Weights of a small GPT-style language model, trained from scratch on English Wikipedia.
Size: 18 layers, width 256, 4 heads of 64, MLP 1536 GELU, vocabulary 2048, 19.4M parameters.
Architecture: LayerNorm before each block, tied embeddings.
MLP neurons of a small language model. Each row is named by its layer, matrix (up: input weights) and neuron, and shows model dimensions 144-207. Each number is 50 + 12 x the weight over its row's rms, rounded and kept within 0 to 99.
Before each neuron's rows, "fires after" lists the tokens most often just before its 100 highest values on Wikipedia text that the model never trained on.

fires after: " ", ";", ")", " —", "1"
L7.up715:38 22 34 65 61 58 55 52 38 35 38 64 76 51 45 55 33 42 52 50 50 54 63 53 53 34 43 64 29 43 62 52 30 52 64 60 56 51 54 54 81 36 63 56 53 40 48 55 64 56 50 41 44 47 48 69 49 45 32 44 32 57 63 69

fires after: " Christ", " Hol", " Rober", "ig", " Fran"
L2.up196:55 54 64 43 54 50 49 51 46 61 42 53 25 57 60 36 48 52 63 48 60 69 56 46 42 68 51 34 36 59 62 35 63 51 42 71 40 41 36 69 43 22 56 22 34 40 75 62 61 52 54 45 56 43 60 23 46 42 63 49 64 57 81 57

fires after: " a", " was", " r", "it", " M"
L2.up514:66 68 69 61 38 48 39 44 45 39 32 60 55 42 45 44 32 42 39 57 41 46 44 42 27 47 65 80 60 44 42 64 28 37 46 60 54 38 62 40 35 42 53 53 66 51 38 59 39 50 54 52 58 63 45 54 34 45 42 61 54 62 55 41

fires after: " p", "ot", "ograp", " O", "w", " P"
L2.up404:60 42 48 59 63 30 53 47 47 55 63 57 25 65 55 53 48 71 27 69 40 54 25 37 51 73 39 64 52 40 56 48 56 73 33 39 55 40 52 54 51 44 46 44 57 59 30 33 62 58 30 50 26 52 49 56 79 64 39 71 40 46 62 77

fires after: " S", " C", " R", " c", " D", " s"
L2.up97:42 38 58 48 40 55 54 60 43 45 57 46 71 21 68 26 45 69 45 40 81 63 63 59 22 55 54 49 39 60 34 64 51 40 68 59 46 33 33 46 50 38 50 40 47 56 52 57 38 52 25 45 57 60 71 54 42 52 43 62 47 35 43 63

fires after: "\n", " C", " Con", "C", "-"
L7.up294:36 58 59 54 67 64 43 43 55 66 37 42 36 32 58 41 57 28 52 44 56 60 60 52 63 49 33 46 75 60 46 57 36 43 57 62 67 55 54 46 77 41 35 50 36 47 43 47 50 39 42 32 38 57 44 52 73 68 46 38 49 61 63 39

fires after: "1", "em", "ech", "inn", "et"
L7.up57:42 38 61 46 42 51 29 57 55 62 25 35 36 45 35 43 60 62 55 46 54 53 35 44 35 43 43 69 30 61 34 47 40 39 57 57 24 61 60 45 43 28 52 50 43 61 45 25 43 52 71 48 49 48 49 59 50 52 36 35 39 28 42 72

fires after: " ", " (", "–", "-", " of", "20"
L7.up377:42 57 49 44 52 59 44 77 15 32 58 25 52 55 71 51 40 64 31 44 33 37 40 56 59 39 65 47 35 29 33 57 32 51 45 48 41 60 43 43 28 50 46 34 54 48 58 40 43 37 43 63 54 46 56 53 75 40 40 40 62 56 35 57

fires after: " L", "el", "ort", "il", "inn", "L"
L2.up622:48 60 54 58 45 44 51 64 42 36 43 55 61 54 56 47 42 59 60 59 35 66 49 53 60 49 29 44 45 61 48 68 58 49 38 64 46 28 47 52 50 55 48 32 48 37 51 44 48 58 42 70 61 23 45 78 39 50 58 38 55 42 30 71

fires after: " v", " popul", " V", " an", "ron", " Geor"
L2.up875:52 33 50 65 51 63 43 54 47 41 53 56 44 45 50 42 46 33 68 38 44 70 55 79 41 71 42 62 67 60 48 59 68 65 34 50 47 64 59 72 41 48 40 33 54 61 40 64 60 50 76 45 51 33 35 44 39 48 76 68 65 61 52 46

fires after: " ", " (", " a", " E", "-", " D"
L2.up1105:59 44 38 46 56 60 47 57 66 46 59 50 35 51 61 30 49 58 55 54 36 58 49 61 46 53 43 36 71 40 41 60 48 42 46 55 73 50 58 12 46 39 53 54 48 52 51 47 63 43 39 34 57 40 31 53 54 47 45 33 43 34 30 70

fires after: "mp", "l", " P", "P", "et", "p"
L2.up924:45 44 58 44 48 56 42 53 50 35 60 42 55 37 55 52 41 60 61 77 36 71 57 59 56 47 63 75 31 53 32 37 47 61 50 44 90 24 47 67 46 54 44 53 48 45 22 51 68 33 64 52 45 47 45 57 54 47 50 60 30 61 60 48

fires after: "1", "o", " Mon", "t", "ü"
L2.up412:60 46 64 57 34 52 36 81 18 52 51 45 51 38 51 43 46 64 26 59 52 42 37 58 17 35 76 71 67 56 62 61 57 38 63 44 39 62 54 55 59 56 57 38 48 28 40 47 50 44 41 45 33 64 49 60 37 39 56 77 59 54 54 48

fires after: "c", "s", " P", "id", " At", "ac"
L2.up800:37 57 56 23 51 45 61 54 68 77 38 45 48 42 50 43 51 54 38 55 64 54 48 78 48 65 49 55 47 28 18 48 57 43 56 71 41 48 37 72 47 46 65 10 37 30 32 51 32 49 27 57 46 64 43 57 52 43 71 35 39 45 67 57

fires after: "1", ","
L14.up1005:58 24 39 43 42 50 63 49 42 56 59 81 52 67 51 44 36 64 48 50 82 44 43 59 59 47 54 64 53 66 38 49 46 38 38 45 63 47 63 56 56 64 48 29 35 44 51 49 40 38 70 43 31 51 28 43 50 39 37 56 31 64 41 73

fires after: "y", " Or", " ab", " T", "st"
L2.up1407:37 51 57 54 67 41 40 47 50 38 55 58 30 49 47 52 65 61 45 38 33 54 39 55 54 31 39 42 42 68 53 41 67 23 58 45 72 42 41 45 69 39 45 62 47 44 60 53 58 36 67 59 28 45 60 54 53 57 65 60 69 22 44 78

fires after: "1", "2", " U", "T", "3", "4"
L7.up1511:60 40 29 72 39 49 50 47 41 31 38 34 52 67 52 27 52 63 52 25 47 65 40 65 53 50 53 62 44 56 47 71 51 68 71 71 56 75 34 30 72 55 44 60 36 37 59 35 51 61 39 24 49 51 43 63 50 60 66 39 76 54 52 45

fires after: "ur", "al", "u", "ub", "an", "at"
L2.up1058:51 52 59 39 38 31 30 39 53 30 62 56 64 50 34 36 47 39 41 47 33 51 52 38 38 74 40 63 44 35 61 44 37 39 66 48 75 54 31 61 43 45 61 56 36 15 42 65 61 59 49 28 57 54 43 50 40 49 64 43 48 38 41 37

fires after: " |", ":", "0", " /", " of", " September"
L15.up1281:52 58 50 38 60 60 41 46 34 72 58 50 57 75 55 41 48 57 73 50 44 62 27 52 60 33 67 54 41 49 37 53 56 46 60 53 36 32 70 44 66 46 56 27 48 64 35 38 27 33 16 51 38 48 72 51 45 43 38 49 44 49 63 69

fires after: " in", "ch", "ra", " P", "o", "1"
L7.up201:35 47 67 67 50 26 33 52 64 56 45 67 47 48 46 50 47 37 52 50 41 54 43 62 42 53 48 53 43 68 56 38 53 53 24 59 66 44 46 59 46 42 58 29 41 37 63 43 63 61 48 51 63 45 43 39 49 48 45 44 77 71 53 28

fires after: "p", "s", " Un", " s", "ro", " comp"
L2.up1517:35 38 41 25 35 44 41 55 42 47 86 41 41 49 61 51 55 50 51 29 43 50 44 45 69 68 49 37 29 63 47 84 57 43 52 53 74 64 67 47 70 44 60 73 52 45 55 42 40 57 52 62 07 54 20 38 41 69 44 67 42 56 71 59

fires after: " a", "-", "\n\n", " the", " ("
L7.up929:64 54 58 64 65 55 53 60 40 52 51 42 44 64 60 54 83 31 50 48 40 38 24 47 51 46 47 48 44 53 59 56 54 69 34 59 28 59 54 29 46 44 04 53 62 53 55 50 40 64 45 48 36 43 48 61 71 45 42 50 61 51 52 60

fires after: "1", "f", ",", " "
L15.up1465:57 45 34 37 35 50 54 44 53 37 43 52 46 57 59 53 53 57 59 35 56 59 77 26 43 60 40 67 44 57 51 59 41 50 39 24 40 37 43 53 52 59 33 71 22 25 57 37 58 65 40 29 53 28 60 60 38 37 69 56 29 55 60 60

fires after: "c", "id", "at", " inter", "et", "is"
L2.up320:65 57 52 24 52 57 66 73 53 53 48 43 28 54 46 60 40 87 44 57 54 52 51 49 44 63 52 74 58 45 42 48 53 53 56 55 41 59 34 48 58 27 43 53 58 52 27 54 68 27 29 53 61 56 36 36 48 50 44 57 55 24 55 65

fires after: "an", "min", " min", " popul", " Min", "h"
L2.up596:54 46 52 48 39 49 48 59 65 56 51 63 39 72 31 52 32 65 46 42 68 55 40 42 50 66 37 67 35 40 58 36 25 47 65 63 41 69 48 41 42 58 55 44 46 39 49 31 45 41 49 44 44 49 43 68 79 64 40 47 40 64 39 50

fires after: "cc", "2", "t", "1", " ob", "m"
L2.up641:41 43 46 39 60 55 50 44 48 80 70 30 58 44 51 52 28 42 45 39 31 49 43 59 41 50 44 59 32 59 63 57 62 51 27 71 58 43 56 41 51 60 44 29 64 45 46 56 52 67 58 38 67 67 44 77 50 46 28 77 35 80 70 46

fires after: " ", "1", "–", "2"
L14.up1172:76 47 42 39 43 38 46 52 74 37 47 48 36 52 49 55 70 43 66 40 68 53 44 57 57 42 37 46 56 30 62 72 48 51 33 31 36 61 56 49 30 62 38 36 43 48 61 56 46 73 52 37 38 45 56 51 50 56 40 44 31 53 64 37

fires after: ",", "1", "."
L15.up316:47 48 47 75 41 37 60 42 40 46 55 30 48 57 42 59 65 66 45 46 45 60 50 56 25 38 47 53 41 50 67 55 34 47 42 54 28 58 54 46 57 40 48 64 37 53 42 17 51 37 58 32 54 52 67 57 33 64 61 58 40 55 55 45

fires after: ".", ")."
L7.up658:37 54 40 33 57 65 39 42 57 33 58 40 50 43 54 31 51 50 54 34 25 59 43 74 53 86 52 28 33 29 58 58 44 51 51 58 66 57 68 45 59 31 45 44 37 42 56 53 37 44 35 50 40 57 64 35 25 44 53 50 52 79 70 43

fires after: " con", " f", " F", "F", "er", " c"
L2.up656:44 49 45 51 47 66 54 42 62 17 51 55 61 53 51 54 26 38 33 38 48 67 60 48 43 29 63 30 45 27 62 63 36 44 37 62 47 37 75 48 44 59 58 57 52 50 32 46 51 69 53 53 25 25 56 56 44 67 57 38 65 39 69 38

fires after: " |", ")", ".", "es"
L7.up442:54 53 46 45 50 44 40 39 58 48 43 46 76 48 39 43 36 34 61 39 23 46 84 77 32 53 35 41 49 57 36 21 38 35 65 46 45 67 52 53 54 38 50 38 66 63 52 51 52 63 41 51 58 43 59 27 53 70 49 50 51 50 57 31

fires after: " ", " |", " (", "\n\n"
L15.up570:52 50 68 55 44 58 43 35 45 40 53 45 54 41 66 64 25 56 35 40 42 21 56 65 42 59 28 57 52 51 58 37 21 57 52 69 49 70 60 57 50 47 66 64 43 43 45 49 61 62 45 56 54 45 67 61 62 34 56 33 36 35 56 56

fires after: " f", " G", " F", "%", "w"
L2.up417:26 51 53 46 46 49 47 46 30 34 50 50 40 46 76 44 55 45 47 32 66 73 63 45 40 28 49 51 25 24 39 25 46 67 37 36 38 43 32 61 20 35 41 51 55 46 46 50 42 41 24 38 40 46 57 52 64 55 62 53 55 47 53 43

fires after: "1", " in", "ac", "ol", " S", " c"
L7.up904:44 38 75 59 45 70 45 44 66 49 45 43 38 43 63 72 72 57 60 45 61 55 35 51 55 50 41 43 74 54 40 50 40 52 40 55 76 63 53 40 43 51 67 54 46 61 63 25 61 34 42 47 66 36 57 44 51 57 38 73 40 31 48 48

fires after: "-", "S", "L", " h", " L", " sign"
L2.up1269:29 42 56 62 57 67 50 46 71 16 43 35 57 62 62 66 44 46 28 59 53 36 66 44 48 54 26 43 57 22 45 38 47 63 31 41 51 55 55 31 47 44 43 52 26 64 56 61 69 52 47 55 55 53 56 45 73 71 53 36 60 23 36 46

fires after: " ", "–", "2", "1", " m", "-"
L14.up1354:54 48 39 47 48 25 46 41 60 49 61 48 65 54 54 57 48 34 69 56 73 58 62 40 53 42 50 48 44 43 61 77 52 52 26 48 70 40 53 47 43 44 67 57 65 48 38 31 59 56 42 54 42 36 56 61 35 72 59 16 36 33 45 64

fires after: "P", "p", "D", "R", " p", "A"
L2.up789:38 50 50 47 66 37 44 66 58 25 80 34 59 65 51 34 46 67 54 29 56 56 41 50 61 57 58 64 32 46 52 56 54 48 42 59 65 20 54 84 53 71 46 45 51 66 25 68 50 36 51 38 47 54 39 58 61 61 40 56 58 20 44 65

fires after: "w", "f", " w", "iv", "as"
L2.up853:54 44 40 61 45 47 47 43 60 42 46 33 38 58 39 39 39 41 60 49 47 66 61 25 41 50 33 59 85 54 53 52 68 53 35 49 49 61 44 50 41 61 54 44 73 38 74 22 35 55 37 47 52 53 66 52 55 59 49 48 32 52 62 45

fires after: " ", "s", " ("
L15.up678:49 41 53 46 40 21 47 48 50 43 48 34 43 32 55 54 60 46 69 28 55 44 49 56 46 56 53 64 67 60 41 32 57 55 28 46 54 62 72 44 40 46 24 53 50 44 42 43 73 53 63 35 54 59 31 41 64 51 57 59 72 55 50 56

fires after: "g", ",", "r", " de", "ol"
L2.up660:44 40 42 49 52 38 31 45 56 54 49 40 38 48 73 58 49 55 50 47 55 25 50 42 71 56 61 78 53 60 50 56 57 50 42 45 37 50 41 49 50 29 55 53 62 36 36 50 48 57 41 46 40 81 51 36 63 45 49 44 54 54 31 68

fires after: " ", " ad", "==", "'", "as", " H"
L7.up1015:54 47 59 49 42 52 46 40 43 33 55 52 23 47 56 55 45 44 46 31 75 65 41 17 83 54 60 58 74 51 46 89 30 49 45 54 34 62 39 47 43 49 48 56 39 52 69 54 62 67 61 42 47 56 60 75 55 47 48 43 44 47 59 75

fires after: ",", " |", " September", " August", " May"
L15.up858:36 43 38 50 27 69 31 48 51 77 64 47 43 63 38 56 59 45 78 66 44 70 52 73 52 61 54 45 68 52 58 33 50 38 55 62 39 38 30 39 59 67 44 38 61 64 50 44 56 67 34 60 44 55 51 42 57 47 56 40 37 60 55 39

fires after: "1", ","
L14.up98:40 56 47 57 43 47 75 24 43 47 47 40 32 64 51 59 46 42 67 18 51 53 69 49 53 51 53 59 45 54 51 49 29 40 28 48 49 52 37 28 29 34 48 54 55 52 32 21 64 47 43 44 41 46 69 52 64 40 71 37 50 64 65 57

fires after: " ex", " S", " f", " res", " s", " F"
L2.up449:41 43 52 41 48 46 43 56 53 56 59 58 49 65 33 47 69 38 68 50 41 65 53 39 60 49 24 55 30 39 49 62 53 54 25 42 27 48 60 58 38 48 41 50 47 54 48 64 41 59 45 43 33 22 43 43 45 61 58 45 67 35 48 59

fires after: " the", "it", "st", "ash", " New", "th"
L2.up399:58 61 48 44 39 32 70 46 66 66 44 39 54 63 32 53 38 54 35 46 52 46 37 56 39 56 38 50 48 37 44 62 47 71 39 55 60 47 55 41 54 58 52 39 61 67 65 40 34 14 23 51 57 72 42 57 50 55 69 27 44 65 56 32

fires after: " d", " inter", " re", "r", "D"
L2.up84:28 71 33 49 41 40 46 63 58 44 78 58 36 24 35 53 52 60 33 34 27 63 37 38 53 74 71 53 64 47 49 65 63 73 47 51 49 19 62 40 36 40 52 40 54 62 36 44 43 32 38 28 47 44 52 38 64 57 65 64 63 65 44 58

fires after: " C", "S", "sp", "C", "c", " c"
L2.up1131:57 46 47 39 58 50 66 42 37 49 44 42 60 46 57 44 56 66 52 29 62 72 35 27 66 42 32 46 40 36 56 70 26 40 38 42 42 45 39 32 49 54 69 38 44 28 59 68 49 55 37 51 70 42 70 44 56 71 42 47 58 51 61 61

fires after: "1", "and", "av", "en"
L2.up1444:41 40 17 54 54 53 55 77 30 54 43 47 48 38 43 66 57 34 35 43 28 57 33 53 52 47 53 39 62 55 38 45 49 65 51 50 74 53 67 45 54 49 26 49 52 28 69 48 57 39 44 70 45 48 41 53 57 57 45 33 56 49 35 62

fires after: "il", "us", "l", "L", " cons", " d"
L2.up994:58 53 57 61 46 36 57 45 26 51 65 41 44 36 51 49 58 42 48 46 61 60 59 52 53 47 25 41 48 51 63 64 48 57 42 35 42 27 43 29 70 54 46 66 42 58 69 25 29 37 59 62 78 67 68 53 34 38 46 56 52 55 28 63

fires after: " C", "ic", " c", "z", " L"
L2.up1516:49 63 40 43 33 54 46 63 30 44 52 39 62 52 53 58 44 35 42 48 56 84 30 51 59 36 53 49 73 50 59 33 50 55 54 43 55 49 57 48 37 66 57 49 60 45 27 60 53 42 49 38 53 35 70 64 49 42 59 48 54 47 61 30

fires after: " in", " w", " T", " R", "ig", " S"
L2.up63:39 43 57 49 37 65 43 55 53 77 51 53 40 42 37 56 38 61 47 42 50 67 65 25 35 60 32 51 58 71 34 42 58 34 60 54 54 47 73 50 57 52 67 23 49 46 38 48 55 39 40 56 64 48 37 74 41 53 39 72 63 44 60 51

fires after: " ", " (", ",", "–"
L14.up183:53 46 44 57 45 20 48 32 41 37 37 28 46 49 66 50 43 50 51 52 59 44 49 41 45 76 64 62 48 49 38 57 33 63 35 79 32 56 46 47 82 56 49 58 59 42 39 34 55 63 50 69 46 51 49 20 53 48 50 35 44 59 40 47

fires after: "ak", "ok", "ik", "it", "y", "end"
L2.up762:61 75 46 64 78 52 57 39 38 67 40 52 51 52 33 46 61 43 35 39 50 78 43 31 43 34 52 69 39 27 59 52 51 52 66 51 62 69 21 61 50 67 34 60 62 33 42 53 62 65 67 52 51 53 52 35 63 53 50 57 54 47 40 46

fires after: ".", " H", "h", " Christ", "6", " m"
L2.up203:32 60 56 64 61 29 41 50 33 37 63 51 39 32 61 53 36 55 61 49 56 61 43 42 64 52 47 40 62 44 45 33 40 33 54 40 30 28 69 55 45 51 50 36 47 59 65 59 66 41 64 61 60 51 34 44 54 53 52 43 63 31 54 54

fires after: " M", "C", "S", "m", " C"
L2.up43:44 48 44 55 52 55 46 60 63 59 49 45 56 61 25 44 53 47 46 57 59 50 68 40 64 47 42 60 51 16 49 43 31 53 49 49 58 38 63 37 74 29 50 72 36 35 44 49 56 52 44 39 42 49 64 47 72 51 45 50 35 55 64 41

fires after: " ", " m", " v", " M", "."
L2.up1139:54 47 64 26 47 45 57 52 50 47 32 57 50 57 45 40 38 46 47 49 39 54 74 27 68 76 53 56 45 43 68 55 42 63 49 48 45 49 70 53 28 41 58 29 45 78 43 38 50 54 44 39 52 41 41 47 53 66 35 50 44 47 31 62

fires after: " St", " U", " n", "r", " S"
L2.up1293:43 46 68 72 40 46 46 44 37 36 46 46 37 46 63 38 43 43 51 49 65 41 43 40 61 46 39 49 43 55 45 77 55 54 44 64 52 46 57 66 32 41 60 37 32 55 79 40 48 63 52 50 50 61 60 63 48 61 42 42 52 68 50 75

fires after: " s", " S", " f"
L2.up794:58 47 57 74 42 61 49 58 36 41 52 52 44 43 72 56 49 55 43 30 51 59 33 56 43 32 42 55 63 31 53 39 36 43 33 45 57 51 52 66 33 55 34 41 46 56 43 46 45 52 42 52 40 66 63 46 40 46 49 56 58 50 50 47

fires after: " "
L7.up891:53 48 37 46 32 46 68 50 53 58 49 45 45 63 48 41 15 39 44 50 50 43 73 36 49 47 68 56 67 51 68 41 43 69 23 42 44 61 60 57 40 31 41 67 57 49 70 47 60 68 70 35 40 37 37 58 51 50 39 67 59 51 53 46

fires after: "1", "2", "in", "ik", "anc"
L7.up1187:48 23 28 49 43 63 63 45 50 59 54 56 50 49 41 79 57 49 25 44 59 45 40 45 52 47 40 44 57 52 29 61 59 58 26 62 51 74 35 47 39 56 53 46 53 81 72 75 48 64 47 52 65 58 37 46 45 57 43 41 58 38 52 61

fires after: "ic", " Z", "a", " Is", "az", " red"
L2.up501:49 60 47 49 58 51 54 55 21 27 48 57 49 27 56 39 40 61 52 46 37 37 56 70 27 56 58 50 38 55 58 31 59 35 44 67 63 38 37 49 39 56 29 43 58 34 54 34 54 65 57 52 61 51 56 67 37 52 58 35 46 62 42 50

fires after: " P", " p", "eb", " Gr", " H", "s"
L2.up1526:68 49 48 48 53 53 71 43 77 57 47 61 26 50 34 53 45 62 44 60 38 67 36 24 54 50 37 46 62 52 57 59 56 67 27 64 49 44 81 45 31 37 38 53 54 59 41 39 58 37 21 35 43 47 40 63 35 65 53 41 57 54 58 70

fires after: " re", " J", " j", " r", " a", " se"
L2.up101:50 67 57 52 35 46 59 51 44 51 61 63 64 46 52 47 37 64 63 69 64 49 59 53 29 41 57 70 45 63 74 43 47 46 64 61 61 42 67 55 33 51 55 43 50 85 57 45 46 68 46 52 62 40 54 53 55 54 53 39 57 57 53 40

fires after: " G", "v", "ch", "z", " Gre", "and"
L2.up182:16 48 50 36 39 30 68 39 55 47 65 56 76 49 60 50 55 49 47 38 55 72 29 61 63 37 34 68 55 36 41 60 64 70 49 46 43 31 60 36 31 48 55 53 70 51 52 60 55 41 61 44 25 30 40 39 67 46 42 12 48 21 53 50

fires after: " F", " f", " ", "I", " I", " Me"
L2.up844:54 58 57 42 42 50 34 67 41 51 52 46 58 57 61 20 30 42 41 26 47 54 37 46 62 48 48 47 57 40 49 38 58 44 51 25 45 41 43 76 22 43 51 66 77 55 38 63 62 62 47 55 43 53 56 55 53 67 57 32 56 47 42 54

fires after: " R", " M", " G", " C", "ch", " Che"
L2.up507:46 40 81 45 54 40 59 42 70 38 52 52 74 54 51 60 60 44 49 64 61 57 57 41 56 34 56 54 34 52 57 53 41 60 54 38 31 23 46 42 55 38 66 32 37 42 43 51 70 57 56 44 31 64 37 56 44 73 37 41 51 67 49 61

fires after: " p", " University", " P", " Sp", " K"
L2.up1297:51 42 64 50 47 64 60 43 47 52 64 33 52 46 54 40 30 57 14 52 58 58 35 43 43 47 66 16 35 70 33 69 36 61 38 59 28 49 38 42 24 70 54 52 34 40 40 43 65 60 52 34 51 30 52 40 45 59 53 33 62 58 49 49

fires after: " v", " G", " p", " V", "v"
L2.up763:41 45 48 59 69 61 50 40 48 55 47 62 54 50 63 17 51 52 38 34 46 67 40 51 60 50 45 43 60 52 61 65 59 68 55 31 55 53 57 46 35 30 64 31 32 44 46 47 57 38 53 19 48 38 49 49 43 44 59 55 50 62 60 45

fires after: "oc", " comp", "n", "idd", " ac", " Bel"
L2.up422:53 41 53 77 53 51 56 66 40 61 51 51 47 67 38 54 65 49 54 44 61 60 42 50 60 56 55 59 68 48 63 34 54 84 67 47 57 60 30 70 67 35 59 55 23 75 49 48 47 61 55 63 33 54 72 64 62 51 53 71 36 41 44 50

fires after: ",", " in", " May", " In", " April"
L15.up215:38 40 29 39 25 39 32 56 44 62 50 52 44 74 54 56 48 30 49 80 48 63 69 57 62 61 61 53 72 76 48 64 57 43 38 50 40 44 51 72 30 59 48 49 14 53 40 54 39 57 42 49 42 61 51 40 50 63 23 59 54 55 50 46

fires after: "l", " W", "ad", "w"
L2.up907:44 38 53 55 56 53 43 63 41 52 49 42 48 38 58 49 54 48 18 59 59 64 48 50 57 74 31 49 40 51 59 55 58 50 33 64 41 42 36 36 74 45 45 30 42 52 61 52 23 41 62 71 59 60 62 56 43 54 43 42 39 34 58 64

fires after: " |", ";"
L14.up499:65 54 44 69 52 50 49 68 42 61 54 50 59 75 43 48 36 58 42 69 39 61 46 39 56 40 38 67 47 34 51 32 32 66 49 53 74 42 58 73 38 42 55 38 59 51 62 45 57 38 45 47 46 49 47 67 59 57 48 61 49 75 59 44

fires after: " "
L14.up193:49 30 67 57 39 59 67 38 44 46 45 51 74 52 35 45 50 36 65 42 44 50 36 44 49 64 55 68 53 48 40 78 56 69 62 52 63 54 65 57 52 67 35 16 61 56 45 65 50 57 36 39 47 52 50 41 69 49 35 73 45 56 57 36

fires after: " "
L14.up91:43 18 61 58 49 54 61 23 43 38 35 48 44 37 50 45 46 57 66 45 48 49 35 43 44 54 57 35 50 46 28 56 39 62 50 50 30 76 44 62 29 38 55 27 35 49 42 58 35 57 53 30 60 56 57 44 63 48 40 58 70 39 41 65

fires after: ".", " K", " S", " M", " Cl"
L2.up1389:50 51 71 19 76 41 62 68 38 57 33 31 60 67 28 40 32 45 36 45 57 57 71 54 54 71 37 43 50 62 60 46 74 65 59 52 40 50 57 55 44 65 54 46 34 33 67 41 42 65 60 71 65 64 55 39 49 46 58 49 53 38 52 63

fires after: " ", "1", "4", "-", "7", "2"
L15.up218:38 37 39 65 63 44 52 40 58 51 60 45 40 62 26 55 34 67 47 42 46 46 35 63 55 67 35 43 64 65 43 59 47 28 31 46 42 39 51 39 51 55 53 46 67 57 51 68 40 31 36 52 55 72 51 74 57 40 49 51 55 61 53 35

fires after: " B", "il", "b", "t", "el"
L2.up1187:77 42 56 42 42 50 58 39 52 41 51 55 53 47 37 59 59 50 48 73 55 69 68 62 49 45 39 39 53 52 75 38 48 53 40 74 57 54 59 53 58 34 48 47 62 56 42 44 58 50 19 60 45 35 30 64 35 42 39 21 42 56 33 50

fires after: ".", "ri", "unn", " G", " R", "7"
L2.up378:39 35 72 59 53 49 43 45 48 50 44 48 45 17 57 29 46 36 44 50 43 49 58 36 39 44 56 56 33 61 53 61 60 62 46 41 35 54 41 48 70 25 50 61 34 48 58 40 39 48 41 62 61 51 39 66 43 53 36 46 57 48 55 70

fires after: " |", " d", " were", " was"
L15.up1020:67 34 35 65 54 27 41 53 56 71 56 53 61 37 61 56 37 38 49 45 43 54 53 53 41 21 36 56 52 38 44 54 51 62 67 46 42 53 69 72 44 36 42 60 62 67 60 54 28 35 32 73 37 55 52 46 50 59 49 50 50 67 55 51

fires after: " |", "\n\n", "\n", "″"
L2.up1378:58 72 63 49 59 36 53 73 63 62 47 70 57 33 59 56 46 52 73 34 53 42 62 56 36 40 40 30 48 54 47 55 46 48 50 38 71 53 57 36 77 60 67 63 34 36 69 38 67 46 51 49 71 51 61 22 63 44 43 44 71 59 41 49